MLP neurons of a small language model. Each row is named by its layer, matrix (gate and up: input weights) and neuron, and shows model dimensions 384-575. Each number is 128 + 24 x the weight over its row's rms, rounded and kept within 0 to 255. Numbers have three digits each. A neuron's up and down rows have the sign that makes its largest values positive.
A block is one neuron, or neurons of one layer that tend to fire together. Before each block is what it responds to, as a language model described it from the Wikipedia text at the highest values.

Responds to: Word-piece tokens in the middle of a longer word, often just after a prefix or hyphen, such as self-t(itled), inc(arc)eration, un(m)ask, air-c(ool)ed.
L6.gate68:107088127159169118108122096093121138093145178133131119163148156119103112111113153115117121129107155137126108109112120109158137114095153112167105134133132108108160125125102127135157145123111131129159138107122142113102171142138146116119163170140123157126119160125162104131092175099079149112180135142128131133122137127119141196129118121144113146182111159131137126120147125154146111142105051079111145096151126136135079107161115151128107150111123146142117162120088128112161119153169108160102125102149185099141080141146140077153120099127141120089113124116110128130148114143132118111
L6.up68:155155154182173145153096084126114167122126116112109090087138136140171123163146136124123149087124107103160147149114131171089114096136095160118137128137111127155154194172150118120107124114120117124108123127127149108147142129153130114101082132128110100122144098129150125143109121134148120177167143128104134142129102109111137157149160107129177126105141110105138109113166102076148119096113132151088132099066102091106116098110100115124133118121098177109097101125157108096135145112169119146153081102106118134083120163182128109122132164165156148144086117095150111142127091116115144128
L6.gate194:118088122131124096119098066108159156101177109131096085140114139136069110163127137132102117113161122132179128143182079126135101091138137172158107157109132102089114090080131103114135134163084136169172139108140088081091104167117123105153147135135118145112080123157146147136135071124101142133108127130096128159121116124114173163095112165110158108118113128147134128187110135138098074161119111135150132109135114153097126100144151132123125104102132155134111111095104139118114073112159110162144149114118152150137133148132122128106134112121111100122150124143143070152119143126111153111
L6.up194:143105104177110101123112076137122126146124136091077087126150169125090147133107164132152129131110146160175085119162110111126135109147140141108107124175109169135103116118092105121093094133133083161131120122162095135142146113105116127113127128126145150178130139146108166119173113125147120134117171115170145088092126133097127096129156093129170143138141130112173128105119144105141125115139137143088092085075142127117118155177139148131167103134110124153109153102140136113138080137159148127162149158112139135117114108094150060158099120150130126129147142107135066163161135126126118124
L6.gate338:111082146135087124120118085120146087172173078108156176134112153144142086192117122153126137114139078117133099108150114120145129113086134126145112134122182114136157089109169132095134092135139096141123148139142142132134153114164133100154091163122129154140123092115125093142124163145105087138137106156104103111118126142113118148128097114178132110160125133122139124136156101153123133134120173125129087114130139103082111132097133116112109098104090115119208130134101111130161140112115120141100133139120176120131141102158147104144152085123117173107131100135122110144164116102123087113
L6.up338:172133121141134076095131095114123125105152142085149165135147112123122121118079112127075118144100138099120115126152101129097130124126153152098105150113153140151133083119127160145125130199113151118132170133153142152111139113168106155170113140107133112107145144120120136113139125119148082158146109132114106118137105081118116111100179070115087145154128146089092151102155101158137087119146142113137108125138122135074103124130102111129122120123118128155131174139105150090142094148193105143162102120081114140136112113102152173118120138139117127129170122189131127127151135131185152105
L6.gate341:136098163117105157122137120099098139137140122091131173126103136088135122077154172064123143078160169111127094127098094096101118122085136113147168136099135088122118122150157120149121136119130077119095121108102068087174124162140091127102166140145164148080162120146117145109122124103108144090128124128120100103120091129121163145118141123109144088113174155157141159122117159126148105121090120153120118123122188142128106129156087100075120109102134117090106141130131117100116155155139141116118122154148116142141155106131147114109177120127124139103154116142116121144094131127125120137
L6.up341:110139148175114107125043107131118128106136145167135101139138133170133115114114165101154135095128134144164132106156112117110132111090124191121133133125050141107117098142125145106118144090130110116140131114141138116109200134149156130147138157128171114160155116107146165124126101144153124141153168127166136095133127089128163127094130123136158099168173139155138098148141175129153110137138101108093137116115148150134133113087127130111127111068116158143144095109179096123116101128095149098150109152094127110093150123105130141112129130132123134143123167138124142132156133131139090141
L6.gate489:141129099114141101105118082179113079111119086101124116109132138150155122150118102123135141151087137127129164220111112124134136149067132088113113166132104090166141132108108158146154125147155101158129149153123128130126117186155106100166110146155173155088114153180116130157122122101124100128115153065104154164137138098123124118148124138122141116134122112185185096137116126099090108104137129125172110128155168113112125123054146128132124110112102105106124131146144124095103153145093103137132135099127115140128108144086068109150134117150092122176151137079103116073126143122148151103
L6.up489:109112146134126089132145098143070107103166141125122172099135119099134143129131176133182182112136145117120125145105079130129171134079104103126105103160119167107111109145142114139109128098121147106110139121105101160160129138144102143101105137140134077136145116120169149111094178131124156094117102088169152130127129105118123147165133134156092121147159097129093157106125126125137104140119126117134103099132109141112151144070137150119100120098135144136114170098152114066097104097088083169092108115121125171091155116136165145122093116157110141092189106105144128133116143142113100128
L6.gate642:161133124116113113157141138086092147142094109125145106136076133134137156114161122115108143150146133157131095136137141140157117093101139126157134132167137113137119143195164138143107139094116138169144109130114127133106124118142167149143146093095104116125109109121094154110116121120105137134109103094131124173160131156128122177146118144120106143096083148163112163110150083131100074137143119118156148152124131110111120129144106154122143120113089170105098105130134145122104119092062099172109132128155129112153107142137079086155138170146149145089092103140145086128150143136138127092
L6.up642:078077103156126123106116100181110117130135110102125132108145147105168165155135152168146123101152192155112102137163132132120125164121111134126134113128146112135116100109098106128143083141143122108163185141142105139118137129109137147141155185148130109161050146133098127108105102129110110143150125147091150125130112130129194129139129089176138115141134080125151116152167145156124088123108119112114146111109098113090114158139103125140114127109140168144103125098145113123131113159140141166143052122095102141184127111125119134127108124130114141110142131163132123139130144150110105064
L6.gate686:136112160157090113102146131127125080142124172111127137166151135171145092133149115130144152120135111128142162127116116139129108137129138104136150101143131152126071134145130123136158110175150139117104160136142082139095119133145136098172090145087125148142142114134102137107136141098111132136127136129135125125062139110107116152124119153129105107100120152144178149123124147115131133168114158138168092098121117142116133152147088139128109128132171141107119131128122141128132107116057116129109171140171130119108128120148160093118122138145130148123132121126157154133153113159151133105
L6.up686:125087117141140105126119117157122140147132098144137134104127105145179118134186160124098145121107103130119182164132135147103076114128124110115128129146139152164150103174145125136158158112116081084106142101146116135116117185109155123126120167131190118158119156151138155119145101137118150107160106082118139124098127146101178119138111101161110103127125084138178100135090159147097123139134098160117134152113163115132138109147122059149097140166083121099106163130158157091140153160130105071066158129173166093144170151124126076111098161090121140100118108160145147124159142158117139111
L6.gate962:084105125112122130116078152093146129123118145159142144121084124136096137119149114099078145130112134125170120118134159131112074101115128134146125128164113089113118131116126150087077139140129130127121157122151137142138165157165091102149149158106119094154120129127135131083128110095141115090129146149109132124124141158119140180107140092176163093113109169144117087113146139098124127167152154112124120136126125109155138126086091127141121122093097139147138085134141116117132104083110131081112119109137090144137143132131141125128128171152127166103146088117141138126145136116157128126
L6.up962:117117116136144140103144159071134159129132159154137115133106091112124141122142092132130085139151130122112136116150116127122146127126107118153191105122132128113142104119095099104083143101139093117115094115164141146104152163131129181092093154111142144123119141134130122120103092136123131185173089163122135141126170150128165144135123174155171116116116097128123158091114105148136133167107139127103148134070115132155130098100111110127100142125087071135113166125119085104170105154149132116116093124129138150130126130124115160104161094100093159160067126114111170145147121125111156151

Responds to: Tokens right after a prenominal adjective where a noun is expected, mostly coordinators or commas joining a second modifier, as in modest and, spiritual if, new,.
L6.gate308:093112120142134138167102170155120114107124100101151072109132120125105092147109141155155153122133107137098103216109174124112109151109106110126145100156172166119134147134120231149134132171126160129138114138168116110150146140100159077114132134102121115158134143075060141173139111113133155139123125173163123145117149091151112135116139118143140149145136152146087166173104086130137144137110115130148141099109102156147130136158113147111154092127108095113135154162126106147155124136115114139105066138107116144162122112114153143119092098102156112102125096141131155102108122149113126131
L6.up308:136166154145088157107172143146146140099170146159122111149136090113123126121096103177102106136110142169128138157111131149097143142144078134103123149160132140130108132123137162160125123120156095112108127116082168129148134111152097143129098119106114150176157120130083130153121134114163110146142102152115129079116101133120143095139146097127139097119160124122119066131150116120108190120142102152120156111163113108091163110167122134149136140126146102142139116142126141138135113117093151136134157144115104118127150143109158117115121160153128100153158078138129122101131149157105114135
L6.gate440:134111119128093140114119117133134146159097131131126163155147108137142144130154158145133125184133136106098073134075178158134121170136167116108140085135130132120117116151121149150166129135157124079207137095128109101166052152130166098098160083117144122149101090136075152109121123129153155152118128121106133121096154093114137135105147140117146131165116125084103124128128115133190119134112109145154104106091131145127158140108178093125141144182103150146115133126158103146122112142169140110096072132125140122141077056118165131195121135123137134089102112142121126104136151147083143160
L6.up440:104154138126140135133142099199169086182132124126120142105154133175139126123100122171128118082095142166152122154177145161122154147123177132167137154147107160120166130095134188139128118131088102098143086128123119116149104155100172132124106127143163151130137126134134135115141098158188103115105099131117087128109119142129158108122142130137106134143111162108112078119134144110128142138107120154127133127110109136086185113128100143114132109124129100139132152129148172137119105159120116156136127119206089140099119154100120134120126152118145129106126093132092128101097123123133100082
L6.gate490:057161151123136131138156154092194136097137083161154096151126141110136114139175137157116168119072136122127115112116152095122208122163108159091113073169169092138175158130139152145095152133139110118112194084121112162124091157099127106118140097103115132146103098131110105159123101099135143116148116092092095119115112127128110124095116123138139104131158094100104116162136135126144100108100113153117118125128128093089171129119164182100134129125133140104123155119185122099134111136102152142105108141165133087152140143148133124133138110154134084155142119091099154142120103087152115132
L6.up490:132127119161108116145108101119140129127134105124121139159147161157117081095172129055129153122106136147133130096096110098137140122103125106113156123143125071123147106129143114157126145122120102121150164118138123158123113152159137125097130120119097124170176120082111148155110128118118164113153118108063115097104095182126090093108100159130139150115127140143144169128092152150127151111112085099101123066154155136165137118128158120148163114105136140110125150137152114092148106111128150170115114155118095125142159100150078102097077131172110105105077131130117129062118155149070121110
L6.gate766:104122120102159136138160127116137152129141151107112123112176125127148116135153122135155155098079140136087092127130173126124137141160115117142098094145195115135140102097154146124111127145140116169161140119134138102068109106071101157135074138127138114144111124114132074118108120113131140167174132110144123141122183152108132129141078096165124137134169141128142126104157160165127138136128114141120161136138140127149132111160083098130121130148060108097115156123113137091122128134120117122104098116154124135088154170123129140109095158113125109112112112140138166099160159152087117120
L6.up766:144108153115148118163149152114145118139138101153108098137157179111117124154137080116128092107132146110100153139151109145106150084095138145116150086105154114131144134141155159124107098138131084162116129139144124069097085129104104120123107109080109114131102148117119089127075125129154154146148135147117116155085150094121168173139123179130108149133144128130138138118149131151097169083139152143119115147170094117137152137170127107143137134128088087125138134116089144076106146112126115079107068152120111117130140098107102126101103125075178120120118148123150109114140141107120136124
L6.gate866:129142134060130122174110157109170153133106092145106113164195134141140103071139178149101145129133123133128116101129165105077144082117157124161107097126141100134159112104192132145103114156123105148130131099130122142107158100111104132121130112103092086146107169124122104121096098135107154159142148132138151133110154124088114125109127159122151066130137137131119116139083090167113132099115113159126083111106160163112142101130118123123137092112131101125134153146156139129121150135099117113079125159157115119142130174062129148119126129106122125129130101109135150107096147123108074098
L6.up866:104147142117096111189121188067149131148164127130122141123146122133173151124112089171126126143131148155138119102156099136108134091141164086148172173156118117151150112115125147167138147142132119119107082107107095130121111138103129080147134136127162122091159146078150142148077110149134150136137137132125159161116120115095134152134130137148114137130112130123131099105147115139088102132121102152150112110142118144115184140151078136132125108123174136147089162164100127187125100153117105105124058115111101141110141125080166128133128119123153151142125096126124140163082118095083095121
L6.gate891:110141132090157173126107101154109117076110131105089143156173103122160108100111134147117139102142167115144141106127150139085111121180157144133124128123144108084151132121149131172087156106148132140118100113156115152151152157123115124126122140131127139161122133143109141147197108103092139163178109109142147130134111150159129102117119119138133134115164138153120122103144141129127147112116099142101084114135121124131096132138100160133133117126137113150139142136113170110105118153113156098138144111101096129111187064100106099106123099159146130143161100169143133087128111127071085127
L6.up891:126153124133141138169133109148096111112144109107119125153139163126147144151150102129126136145126104109146106162127119115117141115123122132130118142117103110146164156166108173140102093107053132143115149104115119127129123163120115098118132134127120144125163127169102136150129153132118136099138131122109120148076134095080127081160161171176156061160089147142146144109204116163141120123129144106173132082142098107135150145153120079126180144159127154160106158136101138149078116126130125114131130138082135107129157125090093131148155121075137094132132127171123129117127126144132181140
L6.gate1085:113155120139122191135102141136133192144114124126085130121110129150154087139126109133133119160133174094123123128098130143108172139159107138098131152141121101107186111097129100128118101148137136135139100151118119126119122169142152097161173129113143126136130153096084120130120105109166176172125132147162128106092117130118118121105154149103144095142154121157130146153134141118131104163113100107089131139123118148116140131131139138100097139122080108191121145149140134115140160124102163105148111110123115134088118128078121151096086133128086153123154148139168106104129149145098133128
L6.up1085:151145091081151127153105169136125104130170102135134113184121142129143118107134121131109142126167141124114106125089140142129131131128135124129134101153130139132170138155121158111109125127139141143114149134073115083150165134129147157118122090139145125109115169115123151067112112136104150157119114109145146129095146167114175152119120143139117104100090127127175138180132167070074127185163112109124079151123129130113131139172134118153093130108111153142125170137152125125096137163088152131130076124126138139113144129113123136105088149136155116124116115143111093125118145071087099125
L6.gate1317:132133138142114176136122140105112146134083161124120111139180116119112107121103120112177082116132226106128133159137085116118128133115115160143178133135108101149123113096142136146126151179103130086152153103161171128148128124108133154159093140138137105159106150132115168107102144127106166115125143197145134109115139120146162138142106079143102125119141137122128158152138122164115170126134113148094114136152129149104103080133153098113110093120158121107121158100132082097095125144126135156104100134144127108104107134141147129129125136133149149123162078103114129109126142109109101124
L6.up1317:122122127154136160124132172106144111114167129091125124160120117098143111108142088106150200128097127134109115101106138138144152131141124086117126110114152082129171135130135173135119104134134139192157107139110120118125132154124115101126095105132106087136114098080057109148091096088135122093127134140137166140100174104112155129113138143133090075123119151092102106135129108124135143130159171134101111090091103161109150121111122163150105134127135169099143149091168150136145166134108086151122144121139107152142126125135126076124158138126148111129185103117102101134102077164152174141

Responds to: Word-initial fragments or modifiers just before a medical, anatomical or biological term, e.g. met(astatic), hyp(ersensitivity), pl(asma), or left before hemisphere/elbow.
L10.gate218:120120112152176103140141174188143166113129088120095124129135132127111131105131131124130104127115181102137129132111095139133128137118135168109187113115094130155146137132094122122100158139142083133126107111115146140115104086103147081117136117120116105136137138141135086102143099098154136081137135144149100090128133137142143174124145122161139131138116109138156129122160158128135120124152158156148082078109154130134135166125155163160134094101175108158106112106138119126111094112094067116131150151130152149119131074131117135108144100076100085127161144150142147093075142088094147165
L10.up218:105144130142149142131121123190091105122136084115153109159105108149137117151122119141135185148121131133146136154131140125149127097110154149111119113108119121143142144133133151088142147143138147112114093120131163111152133140172138128124154102113150133149081171091111086145117076117145090169128120132100130152091105104103150128137132080118097108161122144118154116131082110070130114141149092134142120056173095111148132142166169141144128180163122109128118116138107167142080127137125154170127130110132124130134120097158126097133171140143121145149139154110126106126129106164178110152
L10.gate225:139110142096167145146094121110112125149141182091157096137131109146103108081137146131167132130092156159106120084118127125123125116122142133108109104113068106105164133126152127082123103120121184108127133073129133161119097157078117139135141116141081112159129140157146133127145175138137132169112143126160137106153150108176157084120127129142156125128119106111172124147169089102105146109182088111116137117102153097125140145108140174141118119147122126128134129097129123151121169149161086093113099140083084124119133125112149099128112104115120148100121068165169113115123112114106163092
L10.up225:146153131070173102094101152111153115132084140092130103141130117161097113144121151148122180135130157159117125106174132141075112119107139147118141074120120161156101115114162121120148166140141133132119136113125149158167119082093167080127133104127147096098113114097102136138129178140124086153112142151134145131169122134134128107109111084109199094068113098095113143175161136096123105158091097135112114071141157152129097165115111122171116117133189121148172121120144098131107164158109158108108101125182100107109120135146098145148138152166108134118137127142143147129143143086104138096
L10.gate257:092132076124172135158142145135107154133115152113141131131138072147126117109131131145138157118157133118167126096103116087125091116155152116097130135123096118142126116119155124155114069105147155166150129150104157133126144077139138112183129130120169122122182113125166104122202127168133128175134118112117107097175101126139114133150142142124149161107095139131131107171126164136125151166095080154124135080150111134172182153119142092126127099113157111159118125162126124124128108109130119149127117142147039115109075117096125099130111110106119161127174127145112139138116185137137134172
L10.up257:156121154153159087146144116126136132127122127124135125145125125183110185154117139113113158107106152164104130071101112104122099100158126162102132135114126132136145130106174118152138122144076171123161120155131117081087170157112170128132080114135120165135116166168129117151136169115128140145165092151163160121163158100130114112092148100116154128115115112117112102091166125137134093121112105108156091111124109101110149090151125138131102114103140114136065141103181108154159135117164115144134132156125157098121154153129120135151155151094124144134106185097130165137151127196144182113
L10.gate439:147108132153156088151128119138121113152116145139098097160117105149107124092087113147124148132148156140131089132130115107125142106101137148085155143158066131145127119144152158129072094111121134091140120133097124150123085148124147086128093167095115125100137114164122125119112160149119134134105134142124163135121113142155111154121131109115114140143134103146137135135196145116127087144147136147144085115154145146138122112113117117130114081139063130149149139094150135074090142146109147105176137156143103119103129099104156103124161148127110107165113107096095151150142130090142176181
L10.up439:062141129110093121111143141139122069133166123110101133143151110128150113114111149113169146154112115111158173077177103150114133099077128112121168104112114109118130100113119145135163161180137138104144127084097161132163126151111143146165131125178114158122125094108116108130184179082093138130133118098124135143132131125131105145137121109125142129121120115133162090162134139179124125149172136158194130103116099089105112139169097075080134146141117174143108142136127102130158132143112144143158131129163066153161131128118122137101143144163144118131183186104112064165100145127171126113
L10.gate880:125133137147119093122144163130119145128135101129109089140119092124143147145155131169141131133112133165126075122099131093102119115105141089091161125142130175136110120178140115101131117120096114100135157129143128120130092077147165122162180128074080131179111108148108144163143163131075108149146158106087082121148099085108099105135059129105145158108113114103154174132110118152098133123101093107115046135171131119113119128155114137135107161120112118153148145103116118150127138180133092130131112147155138173103141122110113145158136106146116148144164145110185116106109129166084137113
L10.up880:141176110120135129128133158086140159131136174134107085143147096165111156122095167135097141101069128131142097120120128150091119083114088170125098092128132120130121118130124163122119114115158122096109137122129131065106106142137148073140099135098151140120097153086121099127168124097116141106110120095113085103111172132169080114098135141109101107124110164105137129110140134142091127128118102153150103112133113164106141102205142117168154124152115107156143136104117133120150140161139095109108126157098140099120185119137157106110100091112111153113114111117150095133180153149121138094
L10.gate917:150162102135106101115100102125121111143146135112146145100121125164137139152125117127117129135148119163141136149101153116078108153141155123151109151130150108149124140128167108095136157152184130119159098117130151130126130133116117121105098104130146108100127120139108111150162167155140144143133132130144113145154163092118119112163146113098139128125082108119138137100155136132136144162132056117151074175139169154093135121125132120148116154139151141125157127093137110117136121169166111127128102108158158097161134095119076149130120157097159138147089098152184116141151115087113122117
L10.up917:115105085104147152078104092173135119145148103133100151169114147130128163089160108137172134129162115171117166149130123119123148104117127100150106128140105123149105124097126166116129127118118144101107109086178106151128141123124138171104123125109117148127132161163135087144099130083142109138102123127128122089165116136143152120107160100177139148134159117102139125132164095150101137125178144146125123121122110137127120117144154118120146126114094154141127122075140132114137137169083135132116148164155181113119134125126144144106090129151101119120123072110154137123122139113148106125
L10.gate968:092134092144113121090151098131108128173111119099151098126129102099172131108132130132149138148123107099139132153121120049141149129137144130148174076173141174147096130124146108138170127128154114139150122106127129122127157109112097155141092183115151125136155136128104098134147130150104130121119116132099140122109115105138117164113112137140133117175094137142135173141158118152129121124135109143131138084186135110141133119117076111143100169164069134151108135147135143119154138117101123153085136172150129135117125098095136119123110138141120114138124143116113136125127154123109152142
L10.up968:098118157145150106140175129150134085160123091142113137137092123080121132102105137149150097148151122170116139141085138171120106111196124140133105104114112134129139087122141139127125137162116103143104090130144129151185114169125113146154150151130112075131125153116107141107123161171150116148152127159145113087131119103095121111157148133117108164144090092136129151128139101171130139117146129137125192117154128149122162102176119119103147153115130109123111129119100107085113145146110125120128089131140132111122104116084108144081149123157162121117134128150114138138140089122115124129
L10.gate1115:105126116077113112101136091066131128158125075134142173154126116151157088095141119111174130063167152127164110149106150110096133177114121124109121096179113115141169139092107102106117111213087093145147095122141172149130120119140116087135177113148161141104123132128123090171132140113154140135143098123120083099127142077135128146165098157124120147134114139128118078142134103131100131131128157126119129129092150154136107132124121112096110126152120133173112145136183075110090105108135088146150128135105166146105129159129132163103139100113103144089128165131119123099121130143133168135
L10.up1115:116144153162142126166166105138135139140115165097123147134102100128143129113113122157137129104162130143110109133106158152119158142121100135126117102138133158123114108146192106155111116146132100107153131162164118152156114101093202113102163120130138133080119144146125140089149164089155164124157111112114126125100138133122127148087121129145116129122149142142126112145133121127146171134118128115150126094114148135092148150115106092165139111116091136115145109145133103104091126135090118122159142160143077132117125096103120152134140124122143159118143105134156148096151123140118100169

Responds to: The opening piece of a word split into several tokens, right after a space, quote or bracket, such as un, l, w, conf, re.
L4.gate1391:119108089174110069134107107141145102118121099133122160095097140123147091117155102161129129125141125155135103139082093120120098127110136097104088157157105075097113141161122124123144127165116086157138144119124142129107099114143100100132147136087104153122145081161107132084153080083103125110117127119129137119178144129122101171132130139155106085120090175153111155166156105092130133122128174097132127141123116152098083100123146115142158122150109141142129165121115121121099075130113062148107133121150153166142137105105144138160170120124102116088109118180118148141099171157149129103
L4.up1391:114130075133103144156106152121135086129142155121114161145086185115145084087172094191168147111172118144128133169146075099102140140074099130123139117133136101102139110135098155089121136088146117107112182110129112150087131135154113115140144116137062119151121142153114107104147122128079111119136140086124124139119117162157116092122135116162135100157130150157156132135134171096117105111129134133135130116088101152166075103139168155099104118121137126138119135150168083078152125110133122102151119118145130194145106087104123127167118141111139117126178157176083129136100123126147123113

Responds to: Fires on mid-word pieces, apostrophes and compound modifiers across technical and descriptive text, e.g. the ' in 1,1'-Azobis, "ground" in ground-based, "side" in port side.
L4.gate999:133157120138091139113119105127093098149140146136112101118100069171101135143087161141155154120102116085175131119185112106135131100101123123118149127123115158134162143132179134127056137121107150157150111103161107129144123127133118121116144149151141147099176135172115128138116139131123162165149127142163122137155114110133131131095137164144147134170099121101140135123115127134110144057150134158150117145095127098118150104163108146125144110121106084141124143155118119119117099098113142121163155125134189117117099131129157102109165134157146111127137135141111140156097104148120090093
L4.up999:126105137110129136126111101161134184091103122138146162144114078073126109091154150158142159095121079163111147148134138134087095102110124130096130140128101160129137092154164143157132146090112098087117081204113131130132128131162130129104168172134110184116158111127128092129113100064151110164162142116129091147134114117128114111127123111106153124120144121099132134139163097145109160156169143099117116104129138192110142129110119115121126151163157073121112125147142155112132102141153146116144105135143104084111108146091133112159130136100155165173152162085147037113132125117157130156

Responds to: First piece of a word split into subword tokens, mostly the negative prefix un- (unconvincing, unreleased, Unlike), also out-, inv-, and hyphens in compounds.
L10.gate95:140142106079086154146106156136179151069132112119135123123150131123108105141166155126124207149145115091137123126148170103128143118133112170109136136106119099103173135172152122159105141124126107170134150139144066097106096178172146127116133132119101172111106133125116154100137150125138105128140128103121150169113134140124150148109119103181137149149112127114110110128144127139146115089096148092118184132164113173088132099125136110138152111143128102143155173150156168123131138115114121151145156138134113103155136125132140117067128161133105181121132099118115142136107046167094128112
L10.up95:152139129123056158158091126127159146086097112112091150162092111149185108144125129087089107101154144129114133137094145142107137090161082135120134088086135146120147110125109140109141129153125119136137134083136093104105121133134153152121132113134111069118139134129159137111124141123104121098105124095144105119127151116128161126146137112182123131139118191104099107134094131126117136132122190143134114143149174119130123138169150177118099111138130091151130141155191188126145171119135106161138163088091127159119122149154139156096111202154120157146128113112119073109154139099126137131
L10.gate180:119103121117140104123137125116188176144088145131135073159100151121132139133138135098137144154129057175135135141122111132116121105168109134129130138106121163083115113149161130113161096158104172110142128128146118105161137182142172147143076130106089136160119152128143145149091086156113146138156148109118116119087154149113130071155160169131133134180104148148126108113082084142155109086106135135131117181136145178119115140119145137151135111154109116192133132158110144078128151131157137167116149176146129117133097105129123156160151133153146161137161099101127133107156139144147121128
L10.up180:143109165189142123099125113088109103177132169115136133119122147115094130101115132128108174088130135111160137157108155158129082129142141134140167136137148107101147115125148122146129134107174115134104121100139122123172131128126127085113181135147113124112133133148172124146125114139087108168079145105135146196090135124129101109123097140163125108148141121129181134112118159102100125175115146125157093131104133122101133083110154112120125089153134128090103077121127090167136102127119098121138172125116145144122132116105158166139098090140125161114102133087160105091176098086098129141
L10.gate446:095131127157151145126094145136119146107115106118138129109123162114129146118126122143115146132163136212107177147121110183122119095134091154125091144131094124142127109132105117121161129114157158193135119117123086144132135142111134147148105056130129109084127147123159109150148087091153209127148107142120177156141159136121172118112111124136100107142131145104090114148138120147149101065115145115144162131131131137116127142162140146139094102148112117183151126124170164122135152100163122104112166107105132099144157137072087154090141165123111117127118108138113144100147114125124194121
L10.up446:126126143169163166107139130079112129120086114090101109145143152099100088087158132147141121154161112125132140108156135141119107102099163096105165077143144148119110091146158095128136129153137083169161129125134098096107106135091149118169072093146131135139113129147141151146111107119131142200119121102123123114105135121122141121122119170139129061149127114132085130152134121064145107119139166158105125136115111103054133123117096123165154150174076104138175119132123116121131109125124085164101132092141169128110090137132113117192122129141095126127164090151121108142072136100140140117
L10.gate468:118108136122153132131069111141147168121145122112124110116144150125115152105127132120132139102121109110148130081128099104102144122136112123121083146098150128154146096121138139091122125106135144121145145139179082111167123167111107143170143081071137131128122097102174161111141150104142180162110163118140127120145081125087135133136180124164109140160081132151143121118165106123121134091160124110131085135118167152134100078136132132112127105093132150115082139092148173115150115155176133179165113101146140141174135126103140129130145096127110133137143126092099158141117135114107113159
L10.up468:163119134078142131141092151153165148132162105122106152106161131114136143139147100169146158107150125155120115114156082093148138124129160130124092142118111147083121122114136114154189138108084130130118118137169109123125135146164133122146136123120108115080148140137110146117175105168190090161147130112133090094098170118101126119130140118131157140132150160156150127112100122120150157183143149131117117135100144124115120121166150142115157076142193147138124181143098100093143099116081137155136131079139181102104120116094130129134143135171108175137131120126171139108149171146128163165
L10.gate639:158141073135123108163110163070148139105090147179151163139110151109151154107130203121126157114097085144185138122116132123105112121163122095133111110101119143117125155167144170129132149157112150137106120118112119123132103127121104126144140113119131098111141121161099123086126153133155123111152113111150123157101163130098148140115137095166161103143145134110089125164111059111103154143115100160106128090118138152117090138146167108084108158127126162141116101125108127124097124123089138154143162091140134112166157119155145106116143140126115123085121107117123114078134123157105139143
L10.up639:093138154096103129111134145076091102110187096112127106089135092152122088112146153193123128102096118085188112121119157120112088133135120127109114113120125084104118168115138146139119180102121138122089110133140123108137130128128143112125103091161150129109134106215096126149099127113121141135119085115054149067103083139130154174136156121132145139105171128124143161138130088160128114159138164117113126101091139160100125113150156139088151111117091114111123130112136162120130111098122137129141135140158146127086170112110129110133141124137158095125118137133165183152117117073138159109
L10.gate935:110101155172164171133146139136098165115124122130137122137135137185078112117135080121130142141174142079144098177124156104116110110109112167149086133135115137134167133148151094169134144157082120127162131132138128129157062112115134094188125138097173094116154148163162094116133153125114099180111153108166134120092119119135139106149120121167120170145120101142108090101135104136144127124083131118149153132107112120109114116142093109086107095126112181129114092119083165105086110127109113169092137102114130140126113093127073143108128109098158097145144090115135113069142106154188136102
L10.up935:058136132130085120140138159179096170149144132081153136143163118165135127156101159138149120128151125145088147142130093105093102108178135115132110110097126145147108153159142140166099090105129125115118120118144133144118102103104108077149110096108148098127119081080137144063103180156138123134126122129147122135147132121112120127135126125110114130139140116136131124113168159143123109167129105130142132110120128160097128119120124134131131126145119154124180120099128108085161098130133111138170167099160085127098154101094135130105143096118135104140163184158121144131139103144119159118
L10.gate945:134125130159138178122077103130089197134118136152167119106072062143127109158145173101105091115176118112100110129127155128098151097170205149142128171109132160046115117163126120133152100129105126142127158110172146091123151165136127138135096136083120124126132144126171130098133090140119155128093148090121116155157113127123205102158141132105112091148143130093166139123113119130095129150126119107168111131114149109109116123124094154129104125125162106134108096137131141139089123127150103083125141100150110138140101141140072128165105152135154141094162106093117128097171090125148151143
L10.up945:133094150154124149177064108116090109165124111134154104144059092139152118158117152134130120154144156080116109088128124161126155109117150127096131111122115087129102154092131149083166090156127083148148139149133104132124126107148124114151131143169120120153139134135131115151156134117141106148143131124103128177159114141111156156130118151113117100150139143133150098131159162159128144141085119129092119130114104099087138144095113120159116115104116071148159155113120117166166103159095088117118114088169129159132152139136108120161112162127115148147134131111111144125117138124098164091
L10.gate1252:136119119103129094130154152125143131118159131102069106122126156126136103148146161128115102120146153129144113145156095134138141122149081126135152152128106161110140127136173095127094122108170161149101181162122091123159149128155110149144140152119152119102143127119145084143187119131106163119131131110114108120129111137123139175077147127064136161167093102121129133123148108130143104132132088145123146140118183121117079137156064149151117095104114138104116104103121166123070165154144163172117161137126156100138131174136105122172115135108152094107134062183114151121111091157120152153
L10.up1252:097091164174114114123119144122165117140148091117092115105160125126161076138135084158083126136110113118169150089139142168117146117130121108126115092139140137083151149112129126113112159118135173110150107179156123149117153123139128129123156151151120135146151150112141133130132106139130129153096128104115110099079117148133150140166155150091170126123161105118149169074113145149122136079102124134177146110122202110138167134109126150144170117114054163096113094095127153158098121138129142139102088099141141130173147141127140164156122181104124147118156093164122149122107115157105146130